{
  "head_dim": 64,
  "intermediate_size": 1280,
  "vocab_size": 50257,
  "norm": "layernorm",
  "positions": "learned",
  "qk_norm": false,
  "attn_scale": 0.125,
  "parallel_block": false,
  "init": "normal",
  "init_std_o": 0.0,
  "init_std_up": 0.0262,
  "max_grad_norm": 2.0,
  "warmup_steps": 473,
  "schedule": "wsd",
  "doc_mask": true
}
MLP neurons of a small language model. Each row is named by its layer, matrix (down: output weights) and neuron, and shows model dimensions 0-95. Each number is 50 + 10 x the weight over its row's rms, rounded and kept within 0 to 99.
After each neuron's rows, "raises" lists the tokens whose logits its output raises most directly, leaving later layers aside.

L4.down1167:36 58 55 41 47 56 50 48 43 45 58 61 61 36 57 53 32 49 53 58 44 47 33 43 34 58 43 68 56 46 40 55 54 52 48 51 45 71 63 56 59 42 37 51 63 45 45 46 50 60 55 39 47 58 36 52 43 49 37 67 52 56 55 61 50 50 49 55 65 41 66 51 34 66 51 44 57 56 46 55 57 55 41 56 39 44 55 52 49 39 55 35 43 68 47 44
raises: " |", " |\n", " ", "|", "2"

L4.down1044:48 53 48 62 51 58 31 48 65 54 31 52 59 54 52 55 47 48 42 50 67 61 51 36 43 38 61 50 51 40 36 59 42 56 57 61 54 64 65 61 49 44 27 53 46 53 38 48 51 37 59 62 54 39 44 55 52 70 53 53 67 49 58 43 47 47 59 61 60 37 38 70 47 46 50 52 55 55 47 48 50 52 62 56 48 56 48 46 51 42 48 37 37 52 58 33
raises: " |\n", " |\n\n", ")\"\n", ")\n", "196"

L4.down93:52 45 64 45 40 62 60 63 51 45 34 51 41 51 43 42 48 62 64 50 43 53 40 62 59 58 55 62 62 51 64 50 54 49 60 64 57 40 53 50 53 45 45 65 59 70 49 55 66 47 57 46 28 56 47 57 39 49 40 65 56 60 57 43 51 45 36 63 52 47 54 36 37 38 58 50 57 43 46 47 44 49 59 47 53 45 63 52 48 51 56 45 57 50 34 45
raises: ".", " to", " ", " for", " by"

L4.down668:52 45 62 57 45 54 50 49 45 34 46 51 46 44 43 35 37 66 61 47 39 58 58 60 45 52 60 42 61 63 55 55 53 48 65 60 60 43 66 26 56 55 52 47 50 49 56 64 40 45 74 49 48 62 58 33 47 34 56 34 60 47 35 51 55 55 47 62 44 60 49 43 55 60 34 49 42 39 65 43 60 63 54 60 38 49 61 62 74 69 62 46 54 44 49 65
raises: "\"),", "\",", ",\"", "\")", "\")."

L4.down341:30 43 45 57 51 49 42 44 48 56 46 42 40 57 49 72 65 51 47 57 61 39 48 51 34 37 55 38 61 43 31 41 50 54 50 48 49 44 68 67 42 42 35 38 34 46 45 49 56 45 72 68 50 43 35 52 58 66 51 58 58 48 65 52 55 50 69 48 62 44 44 75 49 44 60 47 56 47 41 45 50 56 43 67 47 46 47 47 48 43 47 31 42 47 32 36
raises: ").\n\n", ")\"\n", ").", "))", "))\n"

L4.down965:41 50 44 34 55 40 46 62 45 62 73 42 50 50 31 46 36 38 48 57 47 51 30 52 71 52 38 54 57 56 56 50 52 55 53 60 42 50 41 53 30 57 45 63 38 44 49 45 29 51 38 66 40 64 44 62 58 48 39 48 48 50 36 46 46 41 38 48 63 43 58 56 58 55 46 38 41 54 63 65 46 49 59 56 58 62 52 43 40 31 42 56 58 42 43 54
raises: " |\n", " |", "978", " |\n\n", " ===\n\n"

L4.down136:62 55 70 53 45 38 35 47 32 17 43 52 16 38 38 46 60 46 49 58 49 63 43 70 44 58 64 50 44 42 46 33 48 45 47 52 54 59 50 51 61 56 21 38 57 69 53 38 49 48 54 44 58 47 57 46 30 48 47 43 46 40 49 52 75 64 47 45 53 49 63 48 39 65 43 51 37 50 53 49 48 48 38 66 38 56 49 40 60 26 62 43 46 65 51 42
raises: " which", " and", "==\n", " served", " ==\n\n"

L4.down666:56 53 43 37 47 66 50 55 51 36 33 53 75 65 33 49 29 61 59 39 58 59 34 42 71 58 48 53 59 65 54 35 59 36 48 57 54 63 44 46 36 47 53 63 46 62 37 56 50 62 52 56 23 52 51 49 50 42 41 54 50 40 54 39 54 38 62 56 49 55 50 46 39 34 40 56 52 38 42 49 55 45 63 54 58 36 45 47 37 56 48 67 47 53 58 55
raises: " additional", " a", " their", " an", " the"

L4.down1085:46 56 61 44 42 48 47 57 38 42 38 37 40 60 32 49 52 52 60 53 43 43 35 35 58 62 48 50 53 42 56 67 51 59 44 52 60 44 53 52 43 63 46 52 56 45 53 36 36 55 50 58 33 51 31 67 59 49 37 38 46 47 47 28 45 47 46 45 52 38 59 50 47 36 53 53 47 44 45 40 61 62 42 54 46 61 54 44 47 41 54 61 56 69 51 49
raises: " |\n", " ===\n", " ===\n\n", "===\n", "\n"

L4.down843:65 49 64 42 61 63 52 59 52 40 44 44 24 70 45 56 33 37 52 76 39 36 47 44 71 55 62 44 59 53 43 52 32 38 30 46 55 52 49 53 23 53 24 38 54 46 65 47 30 55 75 69 33 48 48 45 46 61 49 66 35 51 47 50 56 45 46 57 44 43 52 58 58 51 48 46 49 34 45 57 52 57 74 51 43 37 32 49 42 42 52 38 51 45 66 45
raises: "\").", "\")", "\")\n", "Gls", "\"),"

L4.down56:33 50 53 49 58 43 54 36 47 53 47 37 40 65 45 55 48 50 41 64 58 38 51 48 57 69 58 52 53 47 31 61 59 45 68 39 59 49 43 58 47 45 49 46 54 53 55 60 67 45 45 49 50 49 37 48 47 59 50 53 41 38 56 49 66 52 50 41 40 43 43 56 60 41 63 17 53 47 46 56 42 47 47 68 52 59 33 55 61 56 34 62 47 67 34 43
raises: " |", ")", "),", ",", ")."

L4.down509:43 60 39 51 78 49 50 46 41 41 43 67 40 48 56 68 49 39 66 61 69 42 49 36 44 65 56 37 39 47 43 76 46 50 48 36 40 70 70 53 68 31 40 35 45 45 48 44 54 42 64 49 61 39 51 40 62 64 65 52 62 52 52 56 52 42 64 59 50 38 35 56 63 53 52 35 38 56 50 52 58 50 47 50 60 51 50 53 33 49 47 47 29 63 42 46
raises: "|---|---|\n", ").", "\")\n", "\").", ".);"

L4.down239:42 31 50 37 50 50 74 50 27 44 48 36 47 39 61 60 75 56 47 62 59 47 59 49 55 58 55 46 51 35 36 44 47 42 44 60 51 35 63 53 58 61 34 57 53 59 50 43 53 43 60 51 39 36 47 42 42 64 57 71 37 46 51 53 46 60 53 43 56 62 48 61 61 72 67 34 54 57 34 65 46 58 45 50 52 50 53 42 42 43 44 27 59 67 44 30
raises: ").", " |\n", ".", ")\"\n", "|---|---|\n"

L4.down1008:57 45 54 40 41 40 67 62 53 37 58 50 53 69 36 32 43 37 48 41 58 68 48 40 53 49 46 64 51 40 48 37 39 47 48 37 40 52 55 46 27 46 52 48 56 67 64 39 51 47 52 64 40 38 49 47 47 60 48 51 41 58 60 52 41 53 45 60 45 40 48 50 47 49 54 41 35 44 33 52 61 55 51 49 36 44 45 69 49 23 46 56 55 48 46 52
raises: ".", " |", ",", " and", "-"

L4.down630:54 48 42 59 36 68 51 51 65 42 55 47 49 75 58 62 61 60 35 46 55 48 42 47 49 56 47 40 50 56 46 54 39 50 42 60 46 45 47 56 41 47 54 41 47 60 37 41 54 44 57 53 49 28 59 56 76 61 56 53 58 44 40 59 50 57 60 49 61 33 49 53 41 45 56 44 65 63 47 37 53 49 47 50 62 58 60 36 54 54 47 65 48 48 46 56
raises: " by", ".", ".\n", ".\n\n", "\n"

L4.down234:42 44 26 56 40 39 48 54 53 47 29 47 29 36 63 49 60 38 32 63 66 40 37 58 37 46 56 42 50 32 32 65 44 38 38 64 68 47 54 49 67 45 52 62 64 44 53 27 51 30 49 35 61 53 45 42 65 55 52 44 53 46 61 37 46 51 44 46 37 55 48 53 49 54 59 33 48 52 50 58 49 63 46 44 49 59 54 42 60 31 57 31 48 56 51 54
raises: ")", "))\n", ")\n", "))", ")\""

L4.down976:50 33 56 45 58 34 53 57 55 40 39 58 51 32 55 51 34 49 37 43 59 44 39 33 50 42 56 49 42 42 53 41 41 46 40 45 45 46 68 51 64 37 36 58 56 48 62 48 50 33 45 49 41 79 54 49 65 50 47 69 75 47 47 56 31 53 45 45 46 51 54 55 37 63 46 57 58 67 42 38 62 43 40 42 68 71 71 47 41 39 44 45 55 52 40 60
raises: "|---|---|\n", "|---|---|---|\n", " and", " |", " minor"

L4.down467:38 43 47 36 53 26 60 50 69 53 48 47 52 23 29 54 43 59 46 57 54 46 39 58 49 34 46 60 41 43 50 47 55 50 59 57 58 62 63 52 52 46 57 50 50 34 61 21 34 42 59 44 48 58 42 64 52 45 62 49 54 54 46 56 41 49 45 52 62 61 50 61 58 76 37 60 44 52 44 36 41 53 44 49 43 71 50 44 46 30 42 47 52 29 55 50
raises: "|---|---|\n", " ===\n", " ===\n\n", " ====\n", " |"

L4.down576:45 66 41 60 63 56 40 50 45 45 57 45 45 42 51 41 43 39 42 70 52 45 55 29 49 43 59 32 52 44 43 53 54 50 48 50 51 37 60 56 54 50 44 54 56 58 44 43 56 34 45 54 27 58 47 59 39 56 48 61 59 56 61 42 45 58 25 38 44 43 72 67 54 55 59 19 61 37 44 47 53 47 54 57 31 58 62 45 47 36 47 51 46 56 31 46
raises: ")", "Gls", ")\"", " solo", " husband"

L4.down502:64 44 47 28 64 45 46 63 59 41 52 29 32 57 46 57 46 51 55 65 49 44 45 56 62 55 53 39 56 56 51 42 29 60 21 43 56 40 46 42 40 43 27 49 50 58 59 38 37 43 52 56 43 48 56 52 38 41 68 57 53 44 49 50 47 46 54 44 34 60 80 44 62 50 40 40 45 44 61 61 46 45 78 49 45 49 42 34 31 50 54 50 46 55 50 49
raises: "\")\n", ")\"", "|---|---|\n", "Gls", "°N"

L4.down968:29 49 54 38 63 49 48 54 48 43 31 50 37 83 61 48 46 46 33 49 47 52 62 23 64 58 51 54 62 49 41 45 50 42 21 50 60 42 23 49 38 35 44 63 37 55 70 29 40 57 47 44 55 41 48 46 56 51 55 44 56 60 48 65 55 66 55 41 53 49 45 42 52 37 45 37 45 28 57 46 42 52 57 59 55 40 46 56 42 57 49 45 58 59 51 44
raises: "\")", "\").", "?\"", "...\"", "\"."

L4.down394:36 48 36 45 41 48 49 35 59 52 45 52 24 50 47 49 46 39 53 49 55 56 45 60 34 58 39 42 56 52 48 34 44 47 59 40 48 46 42 48 56 68 59 43 53 54 57 41 41 44 50 39 66 42 47 60 44 48 47 37 37 66 46 53 68 47 44 53 47 60 39 52 55 25 55 48 46 48 69 26 50 48 38 67 26 35 51 67 53 54 44 51 60 55 58 57
raises: "|---|---|---|---|---|---|---|---|\n", "gyz", "\")\n", "\").", "|---|---|---|---|---|---|---|\n"

L4.down694:47 52 47 50 58 61 49 37 32 66 56 43 74 52 43 46 44 66 50 55 57 51 56 34 41 48 61 60 41 54 54 54 52 36 67 48 46 53 43 44 26 59 56 50 66 48 57 60 43 57 39 69 60 61 54 41 39 45 47 43 64 47 41 33 48 40 44 46 41 63 56 33 49 57 41 48 56 42 29 49 53 44 65 46 67 38 42 38 47 65 49 39 52 43 57 58
raises: " the", " a", " an", " what", " his"

L4.down261:43 46 56 39 64 45 52 48 52 38 42 48 35 53 68 68 61 43 25 46 67 64 55 61 54 53 56 49 31 32 42 43 52 38 52 55 58 31 53 43 46 62 34 51 49 46 52 36 44 54 61 48 53 49 41 28 34 57 62 40 37 55 66 63 68 52 54 55 29 52 30 65 61 44 60 36 62 62 48 54 60 67 63 57 55 51 52 63 40 39 50 54 64 51 38 36
raises: ").", ").\n\n", ")\n", ")", "==="

L4.down1079:45 47 57 42 35 42 61 68 52 40 55 50 42 49 44 50 43 41 41 54 47 40 38 49 49 47 47 45 49 44 43 47 46 49 40 50 38 60 51 48 39 48 50 55 40 39 48 36 61 41 48 65 37 39 54 59 52 52 44 52 41 40 63 33 57 44 36 63 43 43 56 61 63 54 53 18 46 53 54 50 50 62 54 58 54 64 54 57 52 51 43 34 61 46 69 58
raises: "|---|---|\n", " |\n", " ===\n\n", " |", " ===\n"

L4.down566:48 60 43 46 64 42 64 61 46 35 51 41 53 39 46 49 50 57 36 47 54 54 46 51 49 47 54 45 54 45 57 46 42 47 56 61 57 32 51 49 44 74 42 47 49 59 51 45 48 61 58 46 38 44 38 44 51 43 60 53 38 49 41 42 51 48 44 63 58 45 64 76 41 60 49 47 44 38 50 42 49 49 45 58 50 61 47 38 64 46 62 57 68 66 39 34
raises: "===\n", " ===\n", " |\n\n", " |", "===\n\n"

L4.down1251:33 42 41 45 49 58 42 51 59 54 30 51 50 33 54 60 58 50 39 55 60 37 38 50 52 46 38 35 54 33 24 46 47 40 36 70 68 48 70 65 57 45 39 59 47 39 55 39 41 39 51 56 44 39 52 41 45 61 67 66 42 48 63 60 50 50 78 53 58 60 44 62 51 50 60 55 49 61 41 53 51 59 52 69 49 54 57 52 31 50 46 29 48 47 48 27
raises: ")\"\n", "\")\n", ").", ")\"", "})\n"

L4.down874:51 55 70 43 64 41 47 67 53 61 53 57 47 46 48 46 47 50 61 60 56 56 60 65 64 58 62 59 56 36 64 53 43 41 50 51 50 45 29 58 63 34 50 52 57 66 52 53 41 60 61 54 46 67 42 51 56 56 68 42 51 50 53 51 69 49 53 44 55 30 43 57 48 55 55 60 45 46 50 48 57 39 53 43 47 57 41 53 67 51 57 47 59 47 43 57
raises: ".", " a", " the", " to", ","

L4.down571:32 42 69 54 62 37 50 64 47 53 64 59 45 62 40 38 41 54 47 54 57 60 35 55 62 41 55 54 62 26 62 42 38 53 49 66 56 36 45 37 42 65 52 49 63 65 62 58 59 57 48 55 39 52 38 54 48 51 38 50 55 54 54 40 60 46 49 43 57 40 63 42 52 40 34 48 49 35 56 61 57 35 58 50 64 40 51 50 54 49 48 47 48 63 45 65
raises: ".)\n\n", ".)", " earlier", " whom", " others"

L4.down721:27 57 39 54 55 56 57 28 50 54 63 67 49 38 49 51 42 68 69 55 64 50 67 59 56 43 62 77 45 57 59 50 54 44 41 62 51 61 41 56 49 35 38 36 35 41 57 47 38 32 40 43 52 50 50 47 48 53 44 79 59 50 60 52 28 33 45 55 44 38 54 47 45 47 42 40 65 16 46 60 54 53 48 62 41 52 56 54 54 46 61 48 53 63 44 51
raises: " these", " an", " what", " their", " another"

L4.down1056:48 54 54 49 44 39 64 53 54 35 38 58 44 45 53 36 46 37 43 54 48 48 46 55 25 51 69 62 39 44 37 55 44 48 64 36 33 50 64 53 51 54 42 54 51 58 60 53 60 60 90 53 67 58 43 29 57 56 57 45 49 60 46 45 48 58 55 58 59 35 53 66 45 22 49 44 35 55 44 54 65 49 39 49 58 66 51 48 43 48 53 49 57 58 52 54
raises: ").", "\"),", "),", "\").", "\")"

L4.down787:24 37 40 57 54 28 46 59 56 57 49 53 42 53 49 58 49 44 67 53 70 42 39 49 50 38 56 54 40 43 42 55 34 51 50 48 49 40 62 57 53 35 52 43 63 38 46 43 46 44 67 34 50 47 41 45 52 46 52 29 50 36 47 48 43 53 58 48 40 49 59 52 63 46 52 32 50 53 39 56 48 57 78 52 41 62 39 49 42 40 62 54 68 50 51 48
raises: "e", "such", "i", "a", "ing"

L4.down353:56 30 43 46 42 44 51 42 69 55 52 47 54 59 43 50 34 45 47 40 50 54 50 58 67 39 51 45 51 49 55 63 50 60 47 53 41 50 50 58 49 30 50 45 57 50 58 29 44 45 29 35 67 34 56 57 58 57 49 69 48 56 56 54 58 63 35 62 53 28 66 63 64 65 61 44 64 49 46 52 75 56 52 50 64 41 35 65 72 42 65 72 45 55 31 48
raises: " and", " while", " thus", " during", " although"

L4.down769:41 30 38 40 25 51 46 32 62 67 17 58 39 44 49 58 52 53 53 52 63 60 41 74 34 46 42 38 54 45 47 48 49 40 63 61 42 53 43 44 57 59 48 65 41 53 59 41 35 54 54 48 49 43 47 59 44 57 49 40 40 50 37 66 70 67 74 58 51 67 42 71 37 19 58 54 31 63 62 46 49 55 32 54 31 56 48 45 30 44 40 59 50 44 50 48
raises: ").\n\n", ").", "\").", "loan", "\".\n\n"

L4.down1067:61 46 50 60 59 50 71 51 62 27 43 36 43 48 51 54 62 44 49 53 58 59 45 52 37 35 50 57 52 48 55 61 49 67 62 56 44 46 63 51 68 54 45 37 52 47 57 56 37 44 57 52 74 48 46 49 21 54 50 41 34 54 60 58 39 54 59 39 46 32 55 48 54 61 65 36 47 42 64 51 47 47 44 46 48 61 48 63 52 30 53 61 54 74 50 42
raises: "\").", "\")", "\"),", ").\n\n", ")."

L4.down779:50 60 48 60 43 40 35 42 42 44 59 40 57 48 56 48 57 50 46 62 54 50 51 53 42 36 71 46 67 46 46 86 40 57 35 56 50 20 49 51 61 39 75 43 55 50 34 47 42 51 50 42 55 45 61 41 50 52 44 33 63 53 39 35 46 56 59 33 43 45 46 46 40 46 53 31 62 54 38 51 49 55 52 34 47 33 52 56 59 45 60 58 48 46 51 48
raises: ".", "a", "or", "e", "wood"

L4.down935:32 64 15 42 57 56 41 49 56 51 52 40 44 52 50 71 61 39 37 66 67 45 61 48 46 44 40 34 52 49 30 52 50 59 58 54 45 45 79 60 46 42 63 49 50 36 53 46 60 34 44 43 62 39 43 53 50 63 48 40 58 46 64 46 43 46 53 43 41 49 31 68 65 52 57 36 61 59 49 65 56 47 47 62 51 53 47 60 65 34 46 53 42 57 51 39
raises: "))\n", "Gls", ")\"\n", " died", "))"

L4.down513:47 53 43 42 38 65 47 51 39 54 34 49 44 48 49 42 47 45 34 51 35 62 43 39 67 43 59 59 52 51 58 52 45 34 49 56 49 37 39 39 66 42 51 55 50 59 31 51 44 49 62 49 58 50 48 57 54 64 44 36 47 59 70 51 56 47 59 44 45 42 57 45 50 44 50 49 65 56 43 55 56 46 46 36 67 66 49 55 42 49 40 64 37 48 46 59
raises: " |", " later", " as", " with", ","

L4.down887:63 61 49 60 51 43 57 43 60 57 61 53 56 76 34 36 52 42 49 55 40 62 62 45 52 38 59 49 66 46 60 53 54 49 38 49 60 46 38 39 52 28 57 49 54 47 45 60 46 55 31 54 32 34 49 45 56 63 40 43 46 55 53 59 43 55 66 43 47 52 49 38 39 36 49 44 57 53 67 54 44 45 46 65 65 60 56 74 51 60 55 45 48 47 52 52
raises: " |", " |\n\n", ".", ";", ","

L4.down55:41 53 54 52 59 67 49 62 37 49 51 45 44 54 60 63 49 52 46 58 48 64 68 48 45 44 55 45 57 33 50 46 39 48 51 49 54 44 52 62 55 59 37 55 40 59 46 54 49 69 56 48 57 46 50 46 58 71 56 54 42 71 57 41 49 52 62 51 49 45 51 55 42 40 61 44 53 58 46 48 52 52 56 40 45 58 46 45 52 54 60 53 47 48 60 58
raises: ".\n\n", ".", " and", ".\n", ").\n\n"

L4.down1128:37 38 54 61 50 72 46 43 37 44 50 48 43 54 55 53 64 57 46 60 48 60 51 44 53 42 54 69 53 39 44 53 51 41 47 63 58 49 50 44 46 36 47 56 40 55 58 46 35 47 48 36 51 33 41 51 35 59 20 74 40 62 50 65 59 54 62 52 64 51 55 39 57 58 55 38 67 43 48 54 34 47 57 52 72 30 49 57 35 47 39 46 38 57 51 42
raises: " |\n", " |", " |\n\n", " hold", "3"

L4.down585:34 42 46 58 52 38 47 61 45 48 47 43 51 60 73 54 51 43 58 52 63 53 39 45 29 28 51 50 39 26 48 44 61 47 55 49 41 59 59 57 42 39 47 49 37 59 44 35 42 60 50 55 51 35 49 47 64 49 44 44 62 33 36 59 61 53 63 49 32 36 58 61 52 45 55 34 42 56 62 31 52 51 61 44 69 48 50 19 55 63 36 73 40 47 46 47
raises: "a", "i", "e", "es", "o"

L4.down783:39 44 34 50 42 57 56 41 57 63 57 33 60 48 68 57 40 46 49 42 70 59 27 50 45 36 46 55 49 47 47 57 49 43 61 46 40 47 49 50 66 51 41 38 50 30 26 41 35 51 64 40 36 46 42 44 72 45 51 50 76 66 51 52 47 40 70 40 27 47 48 42 29 58 38 46 44 68 54 47 40 54 43 49 68 91 48 56 56 32 48 57 66 50 53 51
raises: "um", "ally", "a", "ata", "e"

L4.down427:64 54 75 36 50 67 60 63 49 35 59 42 43 59 45 59 55 46 24 34 50 48 44 31 55 40 42 47 54 58 48 52 57 47 61 41 34 54 56 41 44 40 58 39 49 44 38 49 66 49 47 71 41 38 51 43 56 60 40 49 65 53 42 50 41 67 25 60 46 44 50 57 52 47 57 46 64 40 24 56 47 63 65 66 56 64 50 65 51 58 39 64 55 44 48 47
raises: " |", " |\n", ")", ".)", " to"

L4.down925:30 38 41 39 58 48 53 45 49 55 52 44 44 52 71 58 47 44 37 52 51 51 38 40 68 56 48 60 62 41 49 53 30 55 50 77 49 44 53 40 53 46 50 64 50 59 57 45 55 51 51 58 53 44 51 52 43 54 38 48 46 51 50 54 51 45 41 44 42 46 45 59 55 57 49 51 47 48 23 69 50 51 52 58 58 72 47 57 48 45 43 43 56 53 48 45
raises: " |", " |\n", " |\n\n", "=", "|"

L4.down554:47 41 41 65 51 28 61 47 49 63 71 72 58 43 58 56 37 49 45 42 49 55 47 34 53 57 60 50 41 49 71 61 48 49 71 68 52 52 37 47 48 55 52 54 28 42 56 47 35 54 47 53 47 49 43 51 51 45 44 28 75 49 27 53 64 46 36 46 60 50 46 51 50 67 50 53 64 53 50 54 44 45 49 58 63 55 49 48 42 43 61 52 62 50 78 51
raises: " |", " |\n", "13", " |\n\n", " ("

L4.down744:37 42 52 48 59 57 39 35 52 66 50 37 52 34 57 49 42 50 57 63 46 40 53 61 36 42 62 64 58 38 56 47 50 65 62 45 48 61 53 55 44 33 53 58 59 61 49 66 40 47 25 42 54 62 39 47 49 50 35 41 60 48 33 58 35 34 40 50 62 56 62 47 49 57 49 39 61 45 51 53 48 54 62 46 40 48 52 66 44 46 44 42 48 57 61 49
raises: " |\n\n", ".\n\n", " |\n", ".\n", " were"

L4.down462:40 53 39 21 46 52 49 44 56 43 47 50 46 63 36 56 40 42 48 47 51 43 51 49 60 34 63 53 60 66 37 54 44 53 57 36 51 42 40 50 30 69 62 41 51 51 50 34 34 44 43 53 42 45 48 40 49 52 52 53 57 47 29 38 33 51 32 56 51 57 51 63 65 50 57 36 52 57 38 64 48 60 63 67 40 47 41 48 54 33 50 43 66 35 60 39
raises: "|---|---|\n", "Gls", "978", "protein", "):\n"

L4.down575:26 51 43 32 48 18 56 48 45 47 60 48 49 38 33 47 59 55 27 49 45 50 58 74 44 52 45 68 39 44 57 47 51 64 62 56 54 45 57 50 51 57 35 45 62 51 67 50 47 51 46 47 48 50 48 43 48 57 46 45 57 42 30 32 37 58 39 47 60 60 65 44 74 82 49 36 60 55 30 55 38 47 54 55 51 64 50 37 43 45 55 52 45 43 73 47
raises: " |\n", " |\n\n", "0", "8", "6"

L4.down280:44 51 74 51 37 46 49 55 32 43 56 37 49 37 65 63 64 56 52 47 50 48 52 37 69 56 50 38 49 59 49 56 57 49 54 43 61 42 63 37 48 57 38 47 47 49 42 45 40 48 46 43 43 48 47 34 43 52 62 52 60 41 60 49 36 73 57 38 49 42 58 71 60 59 46 53 65 41 26 36 47 53 71 55 53 44 39 40 54 45 45 28 61 51 63 41
raises: "o", ".", "i", "e", ".\n"

L4.down862:65 46 39 53 45 71 57 25 31 42 48 58 49 49 49 47 75 56 58 38 67 37 57 71 69 39 56 44 60 58 44 72 54 26 53 50 55 48 59 55 39 53 53 46 49 50 48 36 63 26 61 38 49 42 49 50 38 66 49 48 50 60 57 44 47 55 53 34 62 50 48 40 48 61 62 56 60 48 53 65 53 57 47 53 50 59 57 74 46 60 55 51 66 60 31 39
raises: ":", ",", " of", ".", ";"

L4.down34:49 65 61 39 40 41 64 52 38 33 34 50 39 58 48 37 58 62 46 43 45 48 61 31 48 57 64 50 58 53 72 38 54 56 62 63 44 41 57 35 39 46 50 50 63 42 54 52 43 48 52 53 41 49 47 62 28 47 42 40 58 60 63 40 48 57 43 66 63 45 55 41 49 43 47 43 54 46 54 53 54 26 56 50 54 54 59 66 55 43 54 53 59 41 33 69
raises: " |", " and", ",", ";", "."

L4.down137:43 53 46 36 66 46 55 41 62 51 44 44 41 49 63 58 56 39 43 57 70 59 39 52 44 44 52 33 61 35 35 61 25 46 40 58 52 47 70 49 57 39 42 53 54 49 38 37 49 42 56 43 53 46 50 45 56 51 43 45 58 61 60 66 70 42 53 33 39 45 41 53 42 46 61 50 48 60 39 59 58 59 62 44 62 62 44 50 45 36 42 47 47 57 51 45
raises: ")", ")\n", ").", "),", ");"

L4.down873:52 47 68 53 49 32 45 54 51 31 35 70 41 46 58 55 42 46 36 55 51 52 47 44 54 47 51 51 42 42 60 57 30 56 51 49 37 56 59 60 69 44 37 58 53 48 37 68 60 53 59 57 50 65 65 39 73 62 52 70 54 61 44 32 41 44 29 47 34 34 48 44 37 64 49 46 56 58 48 47 59 52 41 45 55 53 52 43 41 24 51 64 60 58 56 54
raises: " and", " |\n", " of", "2", " for"

L4.down505:57 38 53 36 48 75 40 43 19 34 42 46 40 61 47 51 49 46 54 46 51 51 41 42 55 39 49 51 46 51 42 51 63 39 54 49 56 29 61 47 36 63 42 32 62 51 63 35 66 33 60 52 46 45 35 54 40 57 59 46 47 40 54 38 62 50 50 53 57 47 47 62 45 44 45 49 57 35 50 45 54 64 52 55 41 45 40 55 66 66 56 57 53 67 33 46
raises: ").\n\n", "\").", "\"),", "\".\n\n", "):"

L4.down324:56 63 53 49 57 47 51 51 56 47 56 60 58 30 57 50 45 53 47 46 51 45 57 51 52 40 49 64 40 51 46 52 66 36 48 45 53 46 68 58 41 45 38 43 36 50 57 52 63 42 75 56 47 56 42 44 42 45 49 43 61 56 40 61 58 51 54 43 58 48 40 42 49 37 49 59 49 60 51 55 60 46 40 51 57 64 53 66 50 71 64 37 48 35 58 34
raises: ")", " |", " the", " a", "),"

L4.down1182:55 60 41 54 52 38 42 43 37 50 53 47 62 39 46 50 41 42 59 58 41 37 49 37 53 44 37 55 44 48 59 39 37 37 38 52 47 47 53 58 71 42 57 52 50 50 67 28 47 55 65 42 52 55 37 45 42 47 56 49 61 39 40 47 31 44 33 39 47 41 52 57 48 44 46 59 43 56 28 32 49 66 32 53 38 45 52 36 62 46 57 40 50 56 47 59
raises: " |\n", " |", " ===\n", " /", " ===\n\n"

L4.down134:40 29 43 36 55 53 48 45 49 46 60 53 31 55 26 52 55 52 45 49 54 37 50 68 61 43 50 69 69 57 41 46 56 52 47 63 60 44 40 45 42 75 41 39 67 46 58 43 63 44 45 33 48 22 59 52 45 56 32 62 56 52 51 57 48 51 58 45 40 49 55 48 56 53 56 37 40 39 58 40 44 39 45 72 60 48 46 67 40 37 43 38 44 45 55 41
raises: "Gls", "protein", " householder", "venskan", " /["

L4.down87:36 42 47 65 63 48 49 52 60 60 56 68 60 46 38 36 44 36 43 46 59 54 42 42 31 44 72 52 55 38 43 40 60 50 55 43 65 59 56 56 44 46 49 42 46 51 46 64 52 68 60 53 56 55 36 49 64 58 48 61 55 54 61 45 60 52 47 33 35 32 53 43 43 43 50 48 39 46 51 48 34 49 61 47 58 56 41 51 51 44 76 48 37 52 62 46
raises: ".)", ").", ".)\n\n", "))", ");"